config = dict(
    n_layer=15,
    d_model=576,
    n_head=9,
    n_kv_head=9,
    head_dim=64,
    d_mlp=1152,
    vocab_size=31726,
    activation='swiglu',
    norm='rmsnorm',
    norm_place='pre',
    norm_eps=1e-05,
    positions='rope',
    rope_base=6390.0,
    rope_fraction=1.0,
    qk_norm=False,
    attn_scale=0.125,
    bias='none',
    tie_embeddings=False,
    parallel_block=False,
    init='normal',
    init_std_qkv=0.0189,
    init_std_o=0.0,
    init_std_up=0.0189,
    init_std_down=0.0,
    optimizer='adamw',
    lr=0.000778,
    lr_mult_qkv=0.5,
    beta1=0.95,
    beta2=0.98,
    lr_head=0.00469,
    grad_clip=0.5,
    warmup_steps=256,
    schedule='wsd',
    decay_fraction=1.0,
    decay_shape='pow',
    final_lr_fraction=0.1,
    batch_tokens=[65536, 131072, 262144],
    seq_len=1024,
    doc_mask=False,
    train_tokens=1164000000,
    steps=8265,
    dataset='wikipedia_en',
)
MLP neurons of a small language model. Each row is named by its layer, matrix (gate and up: input weights) and neuron, and shows model dimensions 336-399. Each number is 200 + 20 x the weight over its row's rms, rounded and kept within 0 to 999. A neuron's up and down rows have the sign that makes its largest values positive.
After each neuron's rows, "fires on" lists the tokens most often at its 100 highest values on Wikipedia text that the model never trained on. A number after a token or word is its count.

L12.gate823,175,169,216,217,207,165,203,184,180,188,196,211,175,210,181,223,223,183,212,202,220,221,222,237,199,210,177,196,217,165,201,215,223,245,176,196,183,214,213,204,212,204,191,162,190,228,192,184,196,228,160,199,207,225,192,187,217,184,182,168,217,203,208,217
L12.up823,189,202,211,190,214,201,180,218,238,213,204,208,189,175,187,179,218,202,184,216,169,241,182,190,197,236,204,192,197,213,210,212,206,219,182,194,199,184,202,222,217,196,207,211,205,178,204,213,196,235,187,196,234,202,197,230,177,197,192,183,205,203,203,156
fires on: " have" 14, " to" 11, " H" 10, " must" 6, "h" 5, " P" 5

L11.gate649,195,196,216,190,210,157,255,173,199,187,197,177,186,232,188,202,221,184,186,215,220,206,232,175,184,182,196,166,207,154,231,178,170,187,208,178,198,180,188,226,231,182,198,201,169,231,170,171,187,194,176,217,206,208,170,188,182,185,206,199,193,218,176,211
L11.up649,206,216,213,191,178,201,238,209,197,170,185,192,214,191,190,197,180,209,226,158,211,214,198,218,236,160,224,175,217,180,203,190,199,169,202,175,219,193,219,218,218,222,171,251,223,212,206,185,210,184,198,206,182,194,197,196,229,188,213,182,182,204,177,176
fires on: " of" 35, " at" 9, " for" 9, " with" 8, " which" 5

L4.gate374,203,199,214,183,222,195,195,161,209,172,205,176,221,184,217,220,230,195,196,176,186,203,210,184,247,176,200,206,219,203,162,197,211,190,247,219,214,177,240,207,220,208,201,167,209,191,234,208,215,222,215,183,196,214,225,240,178,201,196,227,162,223,217,206
L4.up374,171,219,163,210,180,231,174,209,186,180,187,198,202,215,229,233,217,233,176,179,177,188,227,202,183,197,159,198,187,194,191,174,229,220,266,197,177,194,205,183,180,194,233,190,219,223,252,184,208,186,207,200,196,194,205,178,190,174,216,178,189,197,158,192
fires on: "\n" 40, " –" 18, "8)" 12, " —" 7, ")" 5

L4.gate534,175,235,236,206,212,239,178,222,215,205,225,182,193,180,187,254,205,190,173,198,207,205,212,178,186,214,167,188,208,209,217,220,218,219,209,217,191,189,195,176,208,176,189,208,197,211,196,236,204,230,222,179,196,226,207,214,166,171,177,220,202,212,206,194
L4.up534,178,192,260,205,221,184,185,224,189,184,188,195,212,183,193,211,191,185,166,198,211,209,245,133,204,211,227,205,205,205,198,187,224,184,209,170,185,168,181,195,227,201,164,183,187,218,230,216,217,176,200,161,155,201,195,177,177,216,176,158,216,216,226,241
fires on: " how" 21, " way" 15, " giving" 12, " get" 10, " gets" 8, " tells" 7

L4.gate78,180,184,227,216,205,160,199,195,195,178,198,206,185,217,201,207,189,163,199,204,192,213,220,174,188,215,239,188,213,202,220,172,207,207,234,217,195,164,182,180,192,186,152,219,182,217,245,220,179,186,209,184,192,208,223,207,211,201,168,185,205,223,213,244
L4.up78,184,220,238,216,200,197,152,214,156,197,205,234,212,217,221,211,211,200,201,181,205,199,190,170,203,205,210,175,200,220,193,201,227,167,187,184,219,175,197,198,180,190,201,215,187,197,222,236,213,163,213,182,200,173,184,222,202,187,177,224,199,202,219,195
fires on: " get" 10, " go" 9, " gets" 8, " went" 8, " came" 8, " come" 7

L12.gate997,173,217,231,168,188,190,218,181,170,182,198,193,181,207,202,212,195,196,203,213,230,218,216,169,201,214,192,164,213,162,225,203,193,212,219,225,198,185,169,196,221,193,197,178,207,233,208,175,241,167,203,226,188,230,196,190,200,208,207,195,172,195,182,200
L12.up997,185,180,178,192,186,202,213,180,169,167,186,191,176,229,210,215,220,178,183,192,236,244,224,203,192,223,233,177,225,164,179,198,197,209,205,235,199,195,179,200,218,205,176,192,202,209,234,187,205,202,190,218,205,220,159,168,203,216,179,167,184,199,197,217
fires on: " |" 59, " of" 8, "," 6, " which" 4

L7.gate711,238,196,194,215,193,205,246,217,154,174,191,182,192,199,186,208,212,172,202,204,196,188,185,183,204,213,209,174,191,217,192,178,246,208,219,227,176,179,242,197,184,200,186,205,195,226,216,197,231,192,148,207,212,207,206,189,176,193,198,170,186,209,214,222
L7.up711,180,206,193,192,213,180,228,190,174,186,225,200,177,216,212,187,171,180,167,206,205,178,163,195,177,210,205,169,191,187,207,215,234,198,214,220,219,184,203,191,212,207,214,204,187,244,167,191,237,178,181,236,219,221,163,200,159,183,216,203,200,182,207,203
fires on: "\n" 26, " 3" 16, " 2" 12, " De" 6, " Ch" 5

L7.gate214,169,207,190,196,194,217,185,207,207,171,192,174,215,172,209,198,205,202,203,150,178,195,212,165,196,209,210,208,174,215,201,175,167,196,199,232,184,181,207,179,210,165,194,181,204,191,223,204,200,165,210,198,167,229,199,235,168,213,194,222,187,203,237,187
L7.up214,178,216,202,231,178,203,203,177,257,197,186,204,192,186,193,215,214,171,195,164,198,192,184,186,172,190,221,224,182,206,166,223,149,172,196,234,206,188,201,199,194,175,209,230,185,207,228,174,170,165,203,231,198,214,183,217,190,188,217,193,199,197,225,173
fires on: " |" 39, "ak" 10, "\n" 4, "ur" 4

L7.gate775,204,193,214,235,221,210,204,190,226,185,200,232,213,188,158,231,203,219,208,183,201,179,212,181,214,204,185,192,156,201,167,169,226,198,215,237,189,156,221,216,217,187,241,191,196,215,229,227,221,157,174,223,189,175,196,170,164,211,222,190,212,199,203,206
L7.up775,170,204,194,208,192,186,215,170,215,187,190,228,207,221,182,183,221,215,179,173,199,213,192,192,185,188,186,186,167,217,168,180,206,213,230,201,168,197,227,210,178,190,213,219,199,197,224,203,209,189,215,199,215,180,187,187,181,206,242,201,227,195,218,211
fires on: "\n" 89

L6.gate653,164,180,205,186,186,164,163,216,228,170,184,217,174,228,205,206,192,191,188,197,238,193,244,173,209,207,176,177,204,233,213,201,212,217,194,205,187,178,173,196,218,175,223,189,217,215,232,184,200,196,189,189,155,201,207,184,213,210,178,167,214,214,204,197
L6.up653,178,214,204,205,207,211,152,188,195,181,209,228,174,224,183,192,178,186,217,178,224,190,231,206,218,209,211,205,202,194,254,235,201,194,235,162,213,212,182,212,215,208,187,188,206,204,184,170,200,162,161,207,154,185,217,217,208,218,165,205,193,179,192,212
fires on: " of" 35, "at" 24, "ur" 13, "an" 6, "ar" 4